Weights of a small GPT-style language model, trained from scratch on English Wikipedia.
Architecture: learned positions, biases.
MLP neurons of a small language model. Each row is named by its layer, matrix (up: input weights) and neuron, and shows model dimensions 0-127. Each number is 500 + 50 x the weight over its row's rms, rounded and kept within 0 to 999. Numbers have three digits each.
A block is one neuron, or neurons of one layer that tend to fire together. After each block is what it responds to, as a language model described it from the Wikipedia text at the highest values.

L11.up146:533453539423412484509603509468551501396490512423474515488524517555406536490535509484543537460437522539442549457508457474545498486569558554493428458557502517447493461518538468514467519525581584506571568496546559571535433601452551480463505502520478492468420476474437538569502491550474474499504527548477451472464590466576432461512456510512492505522421528539544536462483383535476527415496
L11.up370:514465587529495509530436525464529500492632410516509585460485492441436463463538446504528409582499469546487491545522518482535526548501505550542536423564497518486552490559402479558529460557496541476529506582453516472432515494512506407599532574569459542458496470514476616531463463578476666480478556484555533510494526550491564465488505520638445480540481508416524501537552464441515456523485
L11.up431:523365493427523472554452524441427534532513485515601463455592498507479568517513518556526496530537538519564524507533491471523437510575475502543490528534598522294526554613513441510484530464417489577630522494469525500604536577519407440474501491501418500497542571482456525435543431541603409488470520505427471507454438372421447499468511469535451451498457534533439473496478529538479604496468
L11.up522:559450554524525496512533434438520486462528471478538483442540558577485531631430494481507506457459364458470502521473463452500430446525589501529470471638517545462443481513515460522599513548463522514475466469493496415579445514530581498522509515578551517453573421476435475502433569608484377482555488500522529604508510450582499544462442479536517522499462520485539607486492435581563495512473
L11.up614:500409531490442473516418386432535539463440534559484510484558491467507576458440483494495495542463535513491497500461538449545523550498501534631504384418535516436346541531548565593400577537569473511594498422541491485463557510509486492457470469481422593528492601462425555479612599555512508487521509463441488549562517563491410470544542438511473470527515427511520471529494557468552439521511
L11.up651:532441437446529529566487576488448522419587499473569404539497492494537448585553522459522543564554484468558480634422416421547498562437524512546536518500546518539524435571547546445498446568440528516434583493495443542492533413538414514471563636468502415439533586471546387509561569365520537482519502397535525487591505475496506440499537515486512477528466564496453478569408559527432515495487
L11.up712:469433467491430563530590613497458479495454488602448538495542467470451570609471510453536581590519508480470489565547439462461410513524435543452600507492429565473580503434442478519467562498425552502485429524452466526507452478509471518442502526381560502461472492413480582517502431494514555595464496466405522490448458525630536519465516571481549550495442595423521452544531433431472513562490
L11.up794:470427541499586563579538510554505538462592477502485494466599495491453417452428515486516595526481540516422568538466410420533559455413544500538454446545517521437477535576543544523495520579620496521492463470486539425525501528557444431509479440540469564476522543458518506478527493519544543461488494489453559534430488519577466417566424468520553523537512569542479567437436505508470548479494
Verb onset after subject. First word-piece of the main verb right after a sentence subject, often a person's name, as in su(ffered), di(ed), re(cruited), in(corporated).

L11.up34:555460510476500452464475481507504547514445591524413463575513575566460544460464564565501557488547429505401483543560496376461565522502501452431507571467551496480509468529459448530466488562612491446548538516521444416439416561531503421464563494480496594495473482414561420486543534537527458440518563468508451514567417546507526555456482500488500432456509496511549508445580508550580417588551
L11.up151:475500440494542523469473450471540496426509425460442436508514508524457389546531496564433500531526533518559452480436519497454491500500483567561491497524488491510451429478524582498421559544590527462465513456591511485428492563550461473459566442426581409473531488504486463466550479394508499498524516484517427525520491588454527553486417434432385530419561487528529507527556629498484461572456
L11.up329:444480481518421567566494518496508537557487489466571369548485569537569440539436432512463549485468457449450520544508556437479474511526485471492438475430503473445497483493516458486500557512627525530513459466487517421543475495496533471481508448402397541456491436495585420512535598550541514459554547480542465563509511406462517508410447456504472587518491454490498442518519451465480489539491
L11.up352:533496513522533510448461483475540482561581429494502473596503440483509390528541478526509478508620434403459532496462423411418567604459545440498427573559490508372575427487531497491515516530527481378459483501510527396490530486493559500522519494529486499513569453474549511503511453480523539423506523433588478474643402430479479509499512527457523479534460475405471465501395534541542537482549
L11.up573:472568445498494457486471511438524601531411429463564394564558548525454532489571495583497500466584520489505505527498608432520528548485579549460511491485528593514534458578457444476515528489661508489435570544463506458543530457579527423471529505466431633472509390373595485543447501542522446426555462472463494466422526554438516577500450540512467432599470552471576425534507516431436516547514
L11.up683:514524452520530530496509570451517511489537525514494452540499426530457456591517544513471468485478503430540441482540611356465515518539557495526543556491475469468428462433524506509465448459444512495432500529464501481474521501569510480532575507507516567514575480512566490440586510437492456485446506512521468545552442535452447501509542604519472536548479466567554534435470566443575355411507
L11.up702:516606565524442543517419424449489589479465506357462415459571500494453545564465505549556528469490480529515532513473571479478482502478532640509551483481412531488450508525494453541448537482544514476434538519472520419527443512495405408450553461478483532449555396526464619520545557460542460492590470481428540477573430498454419524628483530536517530486603559532575495541470523484482497592519
L11.up772:584509500495495518423464446408492524538558432436538495490516531414521443505621391586494558501553465455511401512453437422451407503493492414567527556589492542450453463570458533473496510482552501426388453404504433457500460479498548563534510528465467522438528445455598476471519467528544541571475583464472417521509498429483459552479462604479474529534522462420505447590529477465584443453520
Given-name endings. The final token of a person's first name, just before the surname, in tables, lists and biographies, such as Jose-ph, Micha-el, Dore-en, John, Paul.

L14.up32:556491484535443521432510481395427528441487470580540490487506473470519381434483447548478558463495516489548521530507473518502475510437538437454496474532549463580497501458464483565512502537491490451512549531469562473509476420522486480406494556478489587481525346462512459545518519513506530520475524506568583540502571453492588438523514486457627455562436486449485473444549571595509535585338
L14.up552:437499543486397556598534538519403457495472494459541513404540538557516438482582616469483392440554550579468514556510478543563503455423553495466577569540451577538559477498539476473465467555531485480624510460539477571558396612471430447483549519470565524345462465501533520479533463434522556490510418547497512488478495487516518511533540530481555543518550548411548484608597549491422585525589
Verb stems before inflection. Word pieces forming a main verb's stem just before an -s, -ed or -ing suffix, such as sugg(est)s, depen(d)s, bel(ong)ed, consider(ed), plus than and not.

L14.up108:512531573458596594538498427465526486473506523553535510406581450515539434499459485420428568580473464544467563470558527500476650498550577431521459462455547532521463670478541465561542497581505556452395566481499512524463394488521493435562517433566481505460518533475427491491496449476538527605428497492572402469464556569507462522545492553416520504457521451583463548570512497430590445460494
L14.up471:466482556552497494450450462561491496554487523501573454501524461457560606487465459548437457510526506512492442510478472515437450493500417436506559469437490493512452471474481474578523557579477546575448504430563519480452445415495482528404397568529446462476463531432519510458470423398455411610501530522431542426544506520605570509467495442541454487461455547525578582601524594501470481440439
Empty table cell spaces. Bare space tokens right after a pipe in flattened Wikipedia tables, often blank cells at row ends, plus spaces after commas or periods.

L11.up57:431515531450496477413414587542561525512507521523512454512576535541509486523553604532496591503531371513553466458526435493487542574581470527441582574572411552493527542562501531392463537449445515431520597514540480493618502534514415499432558486527480451553535437564530499452619546428550394453510501543474526453448428533489509559485416516490418469519482525514555545439512458448552465558543
L11.up158:539552385492483492411470482549545504535410424452500447528480492587513494516569544556485462509550531433439472522519567475486620420531504547512435486622385609566515479447506501539543550439489485539507459485495504466622506471507432572394543498569482612519452546546357517562495514465407580488549486475535543586419505572447440452497544526510495606552506520467494582521445569561457472522574
L11.up160:496516501428516433520426501533447427491489423633542538574589537474495393540553499597473497441547444516464531513499481455526456480572488590494450487511502483479441529546545558471560514539360490478506553556546451403531397372487459485433529607463530557612443574501487592474593535466516497393558585442479492512472462619486479525493480392518466528569506462581428552491417521520499533463527
L11.up176:420538485490543451418394585533469424566474562506441531503496397554496521573402525523422473587530541582500463571438508445464468481539493481548470508542475472494504535563551425538430593550523457537534487517563509526471580433472507479426532589521468560472509574465513529542511570544487560480530480450549536505469485416431497562557443549514515439502535515479433610412559547587465425493540
L11.up217:480555473546493453498566495503496482488415455596497450481502540489578482466456462497549563477642501330552548477566505508511518542467527554432540522529572455435453446498588512461551491538505498482476464481508476423609434495509538546492549581472490462472505502510495526638495521503450519442492508440483536573520496532579542475536409372457509492494442470488510416510597485482516521468543
L11.up349:588532464525437498522495535536478559454473452438419473596482524576501464361445476512471520470507460454415543461502516537573466553605483417467502476418555570429551437500563568479451492566553509548523485592586438446507507443513563536426525494544402409581535479517627563491495579506550514561504533475481536440447389482506522433491525536532560599584435504550392594441494493404526494467463
L11.up601:510483472577526426538493542541457457518509539453440518461424522571460497530542502478462443469605442482464368506534468528478555537578619462498552533486586559447463445581431453475429455527491547443540485536573564510454437478489469487480453510483560635418575511590450496505515536569493459480496518516458548421521460544564568519469442502508536511590465530479502453482509446470439478590529
L11.up788:547432563570546447549509465519451487640540453508443463433548472519635591475515595586517483480560497528467512520515462474492551476509473582542570520417423479477378490491582532500462500505440586458522512572528555501533428484414526568504517540457473507435464515537483423483398528538549443461572413530484568455478546585469500512531457482604462526507459559499540446544492572436507535351531
On and ra- tokens. The preposition on (often before dates, as in on September 12) and word-initial ra/Ra pieces, as in radio, railway, raid, rating, Ramón.

L14.up556:492416466522502501521551510453411402496508497516594486538554484517456484491550481509450472514474494465534414589575465552572528532522469469429513577455484501486496501475448415493506615550507544495495383535476483530532487511564579455480433561516489447640490489450474499547564445478567458529539566561484545522549551484429479519516473541446536540541610545445436484526434409547549515448527
L14.up634:517450548454506539476552514519510557529456542570498465448574433481552481548593503470580399563529467384461573474508500486459492516538550579517384500494475532512548380412419487558487546492577511501583504602508487513555535491593445496410493582570485584481500444491387423527480521501508540504531561514536400468518532520557498574491381500507528560519491441485498503507485551450474530423421
Punctuation after place names. Commas, closing parentheses, and "in/of/de" right after a proper name, mostly a place name, in lists or locations, e.g. "Katoomba,", "Roanoke,", "(CUB)".

L14.up35:519616382453484499513583481497539460485493533546536528458541485425427442502449529444451469508567407446466456465515579440458530486573489511506536549504540587401481480455485441457441521421506480556468456480540526465537574491488515432492530526478491585474509378447508453436446605401457465520529498496518526517493484511496604482479448485480445607448599530448504535476566481513486493536548
L14.up680:546483462572409405514608506536520532475483451519512473495542564412397453583467482523436496519493518450450457491493524458500495516517508549527579525463440511502480510469504476436490436473622514517518573427438520433507509488481477497444529522442456458463457529478619581384424500477460465502501528548582421467499498480601546570492484533501434545500405557544486560470507520518508532538538
Person first names. The final token of a person's first name or initial, just before the surname is expected, such as John, Merton, Brandon, or the period in E.

L14.up878:485491545435571454577527461470579498542458435496457522448473432452504498561529575522512440563500415553452552528509526591572451547503462469494534370516406519407515491465509530559562553543574478513582500510449523494510420537535428476545488453373511559515438532456422478554528480444511533582624465508514542566524489539489472467473509524478529543565450557494573513466570432456481512543435
L14.up995:545451498485514618514523573491521545503519460521450578529568461477434432511449510489497467501506453509510472537506457496451467476535421439393474471506446531511386492523536532529475528436587473545464527545432500460485424596465446469560514527390484592476455553527547469518460428548444549499550502481571531582567490524614504534555569547395463419507521507378530488474556525452561525489478
Mid-word past-tense verb stems. Inner fragments of a verb stem right after a subject name or pronoun in biographical narrative, just before the past-tense ending, e.g. su-ff-ered, colla-bor-ated, join-ed.

L16.up137:560485425576428564636468463504518496531453526547451481548501436548561556549486417542494517409516517501477475488467462535522540464511465591487503505495476603514606524473531578546615551604602566550507588423447505480511512572462426493536416437541486474478475567511390512400508546426466479566526521474494485530440535515455480504516393497474535512435451427442497508483531467483527553519563
L16.up224:548423553540505482583496532478535504455557517387527533525537521488487519575539511515564484437434507444520424482575564378448462515362549460547424490383534561397518337494552430575597585500621477574521463488469564503475437558519432491551454451469501514551514565487473540480594512533461449482477448496465552523529443519514507461421429562501483497451560504555549536533522552488442550499644
L16.up495:407532359559421571637558460445409456631553494567488478484575499439552545490497499511446596458521443414450569461458525546432536515546428382527558515476459572508500427540482529502499547511532452457457492488500495510394595539476499460451556444525443524443470477474563473400532494432575516506491479435436500493585383489471465451431495505533544590454479529510469480539538623503502532447484
L16.up507:405510519463479592506463531548546521435433523529539529475522573430458534533493445505498401423512503491608508551422551511406390457606493576453512425444523544506518517518522505441503450537479607463485422462461530523512433442559501461463507556414479481422490502456582579504508572564485549510505475501495517486487552487515538519485457548557445596506438415518471517460494500622528513490457
List item separators. Commas and semicolons between items of a list, e.g. instruments, foods, species or genres, plus "to" after verbs like decided and attempts.

L16.up314:453479516585471446467500475427483534539541635525560442483544563559542481531459472507437408598529602495510503439522488471476476539602480494510486446476404571518618547503559546533518489423502519472556526547401539488490512487463446545519604496490484544448461389518461505560469452490552477427545439519463453499551453409555569561423386609489537541470494434530469442585595519560473445548540
L16.up711:518489483498525524506470425405503427502492460562557482472577511478524510456436470522538497575558420510515492529469472507493544460453452609483555495404493496580507490580509462458483469620476623510491455523523561551520487494568504468517546568467532531604411567541564558493564589507554392471594459564503595503429459499402452479444548518579623526488497501518511624392497505488447558465548
L16.up761:564567570537486472485479418502516570567442594485502526490486459531507478499535496538483467487476487455486524560469530490478431465498522515429463488403541497416460523535425571495502543524584509555444540507602493574477444450567598479471487429460529478481527506410631431466551473575467480510624565502484407543535498457485472464485446527488427525517517493439525466591510522488484458427500
L16.up917:519477485461451487550527518448492568470439457552542530433539470531444446558518514487455467478499463437564432449530421485534555502591473451437541540412472587505534518479530503450520560545585560501474479483478527552412420449473542497458511560476494441478583471533547523558614485508532431473565595538497554420388538535394496549517446515483535532404485498483446550519551539517623525461541
Clause-ending commas. Commas closing a complete clause mid-sentence, before a continuation such as and, which, although or a participle: "film, although", "review, based".

L16.up199:453582444515459503453456475510513485427446486496580466550479491466541482570440503491477514544506484413546500437454599360392469520507403407529534547524501484397624469542551499471419547514486479564471454417428504471521508491421573516444540539376446523480505475521575466464429543414514551608612510554544532497543467500448576608457542442510485518501407464529466481483558513500564601553502
L16.up248:466513537563574471449530449370536636537468517477466491475581549597474517352554602447615481446564585497534491468471462493472480529569522488565505483442548499538613550636444531573474476451521545525493489431497500436539509574457492468423514345480453535459551510444503505400453580472487464435542487507548447517479601507507594505442587507538525523485503519541468529536502464467493526458584
L16.up347:533503522577549570466596522421520516519544610494536457464537535418567377344573484391510440524578472468461500465537496485470522492513494528457575525459600560579503529509549486574525555498575435470553506516492537519554521545485495513411500439477428496484536550425473483462501490364465442508596572549493528528559456466534488454531433525477554544495482458502515458417528481454524544574589
L16.up891:532507486516463439481532552409516461487492441521556472523525440489472532516427390548435594443524539401467480520497483403469495631509532549554566546437489518501518436547388481461452529476549543392517396532462503522404420533484458413528443555411433454466560442457552517514492513503541498503536470519593503586522494466390444526420391571513538457537454608477509425521549497469574549498537
Before a surname. The token just before a person's surname: end of a first name, middle-initial period, or a table pipe/dash after a party or country code (Labor |, AUS, M.).

L16.up316:505553460499445472484585411449573509603519494561483495540447532419578480481525549587473492498572502389458448583490619534451481528534502486577451546513438509489460498563521567466458592515476464559486552469546461480559490507442562576528455485481526462599519472549442559428521623526611507477456541537585544426451523427534516488509531550551468569414558486554418538500476445497489480533515
L16.up327:484528568488477479490495435579500460494532497517533506515481521605536515568588509470462487456438385458506528503510584483558470426568524490502500440498411480519500444561586453500513462531440449542498512549457500425501496534494485541524471506563486485512460431492586420508461470482467453556472480443428620490424456514462534510623457567602541507521432570456563483452517480459419485538495
L16.up861:461432556465493551597517612493521493510448506481484521568473450512481442500499492441568504549533444447456488523581563485435450482471513540533500537566503565485593500455482516597512379549587522450437466398545479509529471454443612498468569520566524539570447471463496425480461540417514474463553448453495454500519602421484446530484491411555497433453427457547462446525481573444460418549466
L16.up872:367571505491495511462493467496460462479491544551520509470512539560521542506538503484483591542566408398533419490594567506535510454519525550485510417526443504379543476555510557503548464491468502461454428435537506500509526539481586528472414451565483595482445456480428556482554491518496416480471469477532428510432462502573548461510587563546461546450565481401538530496471510511514477495519
Noun-completing suffixes. Word-final pieces that complete a noun, chiefly plural -s after all/both/every (counts, sides, areas), plus -ment, -ation, -age, -ing endings.

L11.up180:395399510514558435526482601488553545474456425541573510527604414410520553490539479553551411521542539451502495524573491463553454541544481483476478388593449576473532466533482431464515450487501440448481584469447591528536547520477544480483512479527448568566566490597452474564462538523558515504462580497521499473506478413474506540425447494434531541470476487516386408471566458547525477535571
L11.up403:477427474537430507524437537443496512495519495463469545416576360467537510481549532467528525485505627474519465615554451474436463504547422549518494520583437403468468503519488518473435490478489512455469572477500534472439431524480520474497492506524565517501595467482504458511500419466520422559564496557491511427441509490533475401514511533466372508489521518512553598506616516466558458508524
L11.up429:472555531479424518588476478441510457480567467544493430414526487496430522436454486560474495483541573403537457623413500456626496472602401437405597428434532514518545613479496465568488508484503514487420570488478484462528496462487487389532375550457412431551558583616515535493553549520531506501542493488529534573526494457540553486572415487389452429536451488415513548483572521515472495531507
L11.up433:475460548501504472429536444457496436468430568533505438511531551475543508445461528455507528495418489510432501520505490400458538596468473498467596490555518559445435456526484486531488356448529604555581531499488506485480558459562564525492468483505497430511563515404512519474588542494567428541531529576386502475485511459589437531453569403492498509506409465395498550545603503481517420472540
L11.up685:516490470499431524530535543468563515484476436514513568484530473582401519528486495329521481512565418495548529527494420508462596453556495468462449466519508433549482468517587436400564438446459493508478593547510444526501557422544403567474587559539532475514480503483433515517554441464569508537472526507454500471498541511471442637497448462435468501503417553458509553485526545455548473521463
L11.up784:485478602561422512489497495431506428455477500538502471450467459510523536536507610478512593394549504424619482510522491425476460542516498541493532530448495539576604502439493546445550547416451522503588495607443455455510418573550493408491442481466532444420568470514483525568373492578511523468465523509568489544463478636431520476479495421570505540523585430427553413518542470461527376431429
L11.up865:534464491468533521494582499434569459556399544579482584417466557434440469478490465491455462501531431413519446544545420494456436483456479498463473603535623540533567486492418502448529501590409648571539531489446535513517428459614513496499477380515477533576530571583483504497520410500512418494555483498483548495485456435495502438492477435601481470545485522496481562515531473429482582360543
L11.up940:489454546543470454601541401477502457534527494491456548490442548487483560577572516433546455437448463434489399465559547509582508488508488511504505548542453469477524587488454513570525470465431608371523422459568441473502459492455495454465590485492569437582524478429567448522469528558531516542514673535472499453479492515504554500422493466567508511425469492528440515485475394489512567488461
Clause-ending commas. Commas that close a complete main clause in narrative prose and precede a continuation like and, but, which, or an -ing phrase (e.g. "learned archery,", "intrusive,").

L11.up43:462512457506577586424451496505508525489504474519544539459493478382553554562597457561495428549600486425576479487476386467523444554569503509550496471482506595532575399465426559583489525538571503564621550421499508562534535542467411508472492393472489533449504463493571477515555488526415582572489506437499569474445509477561509503513490440545502444533502498441580512402448562463472486473479
L11.up119:453510531490521490454540476499433535490450476546466529480465405433507567469594547509478528483553444510459423478368543418614392518554463519534524535483469655523497522453565461505525486484516486589474510380462522543512436515457456489424569547505536491548473448508511518452515483453560548399520555532485376524499494470503537575552549450569481539536481506483529437402502485434434569595461
L11.up241:461519569479544410486458564461532476420536417612585496536533545447513550555529512486577502513482523493435547492566496527538528420449546526540486441520376546487527470463476535520486546516400498443442499515503417484493480458458500538500391455443563594510432552441448479529527451481468499521497556486511576438457521583546478510464540480544515575483398483547582494442571574536440470501539
L11.up280:414498523451517454558461415487583450514460485467518508456530363469528507480479427530535473493549572496467468580419495395516507562475422519444489387365480514522526518564543553470574416529540450497526472574494498418545457530451483453517526490640469535569408447497444506532490473472566463593483604528520491502493477475468518646441530427557569421430520469535525539505563560563517577475479
L11.up437:484467548444465406530535412520439480430530569487546499504559494495543480496604539435558640443498592561506509473483332446565518442556460492523470393506500532505508386543515476527549514500599561525538572373541465527541484529487570528479480462518532504506467456513517513456559494522518493403619613481539617524484633409577557463486490477537574459475439519498516550591521509549461485480475
L11.up861:398507444485577574472454518446544487584561474414587452447479482487540458521480515456604418520454523503531545483538599423502507513561492545503471470508447536491490365511442528515461433522496502511516506454532514568513484573577502450511491467473535468576424477417402515480390516428492414436461477479535453591521585467521563510540585535440509419443431468531463426485483569514420544514511
L11.up1005:492515501539506569512503534450447484456534469555562515509548481494444547576607419395557565474513463484436473518513411496534463448586410495474567382412462547529511515457440546509519431601576525453557504445520462519565506484496410479569559520466572454530483441496457457495530487571509524551553513465519531512552515467537558528436484398529630507483401433510515542463459571522398530494522
L11.up1014:495463505610387494583477615504458512355570482485491483472534464446485581478494554493533491494499570559490556501510500465570514471498476478469382534562563554501628458582458479473509521461425430524510420529543419527508520485527403501498467498517586365584504466468522479500606413530477470474540436461468410496515477476506530485470412461536555518475502502546483444531541451499432490474609
Linking and hedging words. Words, or their pieces, that introduce examples, alternatives or qualifications mid-sentence, often after a comma, such as such (as), notably, or, often, known.

L14.up486:570550455525539499517526505495400499672471555540459557497513460510489512452559387431469531404571495509437474395390434528544611526492511454481470449532505479538415453526592572452426456483509518497451501499441480528417430451404459535527489466522481550461559506480467545475431457517570467478468572567446517555507427501467484470565442562593454440560448481459443487486448522448542548460540
L14.up743:511549505494471465482537558487472407576525490496542449443434507497453456521439495542442475533573494435349507558547504578503444457465537574477532467528552517466448515507537449596478407549572521545444533469523385427471463487410512461447553432504506385496488442590517505482428505590551525444510509529446614518469480432527546518496565453544552437529519511516538548438476450541471506524529
Date-introducing prepositions. Prepositions like on and at just before a date or place, mostly on before a full date after an event verb (launched on, released on, died at), plus table separators after dates.

L11.up53:586434517509459497445488537540516450542574488575504367567445573455523489522403512461526551498435532482546452624537602477602563549510531493583559437529534499477499522533508488526561480573547544559408481355451484462386477519459441515427507443588502514491537439450551541440485449621579434545554595518534567559596490504512510445527555473564426571536457582561526494471467453484431519424474
L11.up187:502512550573437445429501485434438516548569511556523502508555480533472493494438498473536568570513461479580418538483563576484517387409438440562534462496467464539470503513494460526457487575532565533562529432482557496470520553609479589418491570501580539519532507505446543493516511585561505510440520410477491497512496501536508501378551515517491479561489566506521530473620468444459423576531
L11.up400:603462583502497494513431518473548474547467545529579451555419508451475562511507487374476534574502432446459438494609545509541520562508495455548517486539468511451524440429557486499631447477502534449513512468523397526481506407628488488392480470416494490502479440464543530524493570485567558502511444541566484504469614513563568455493499440509472588613553553446508523495501541611436404457497
L11.up513:430410510436469473471529458508535554477344419509577481490571456431387521616550547509610533511485425503534450603517609499498460551424446536496565551577427485477474525540511433514547514538396536542489478430526433550451633549412484540453549556489487519506540548476465507454507498419513487479532565446585498602556519484480483491496539560524479489466511449418530432481521560565442502483507
L11.up550:420502563575446510573490512419436434480483528475496582480403524493463559481556420488549489547583448495526498588551468519529507567491484427469578429535513512461467448589533501491521476506422613425478588464551500476439502441456536522490516475471558467506532461509483501513525560555503395483439529500558497621455473566516512507472574553416461562497574505451541441417503503413458507517496
L11.up974:445535454508504426488415500504517528550535560476524419488457561595478513530529468422525446544474463399494422469568517458480484585499439429458520424578490547504498596394489429509583428553433524481371442449457511519555540508586473441465550496407534569479594494502550445503413456504497453521494548500469504518403599561520589482484563467458511540531473381429503395486456422462539423544559
L11.up983:554417566428435495559564579508492491409495505509396530456447510505374478551622545463529518474459442543527454549525572529564468415531437436513577446564562600436475572484490460470500480466453496384526539448574450526560472533503488414444460528482583501511531504452442484529520574501499471432505510433532522488524556419493477499540544487452497484549468488498579394580406490566542507451424
L11.up988:394467612537521467540547427414536408408481503501479497449436525553532474586458396687488553578511463490522471388519581482558529545464465533468561538453513535456454512553496513486412450467489491551458508457467512465550545575500547434473602423436590519530391436562519546451550525431448462543538458427551549556465447517454579557512587434515510454538543438535532546487394519503522520536558
Noun-ending suffixes. Word-final suffixes that finish a noun, mostly plural -s/-es, also -ing, -ations, -ies, as in ambitions, worries, restrictions, before punctuation or of.

L16.up160:523468517544528543446440444526524482535490422467563478526546422550575432528530510517576508485535491437522529517444427488494557419438521601479518526564472619506620499538439467533577439515524496536523416530442359500405431559503490485522500507496448459553536497531445438446514522466470467546554544581477576480502472493469495443472584518590428527464528505546552397619485452550540512528577
L16.up560:459496452503507474520397495458521615451605571509513567560529492540474465468416516489514472474583483400508473414515510536477557521494453436477570486507521513491498414527438481411600594521487507433443509491378478473527452513429496470468462548489474474521482501519560539541555490468583498607442489527366584528494397484473600395606503499539541485544576509501492515499441383513503452512494
L16.up736:548478527579531500504562404478475517559547476609405459526587548572413465477470456458396509451491527407515481599496483471522393487577477567504428488552465567498469444469477500486502522471534496478584478457398509515487458557515519486494502493566497492575571563495467556544430432445443597536559476575429512496495472540496537497479511603537419563507529471467463567507526317466503475511457
L16.up1017:422501434493530507565440469503465527551560393521532502555559494507512462476470478494476519563527438478511476506522509484467473476502484541464494532582437601516583564542523365531496536441543478540533455516539451626438418533430577596494550520470480475509591541460473624579451352537490453525626500545429455568518438574547519576577469515436524422461541453486463517555552497460506400584525
Boundary and separator tokens. Sentence-final periods (often before a heading or new paragraph), decimal points in numbers like 0.8, and line breaks or blank cells in tables and after headings.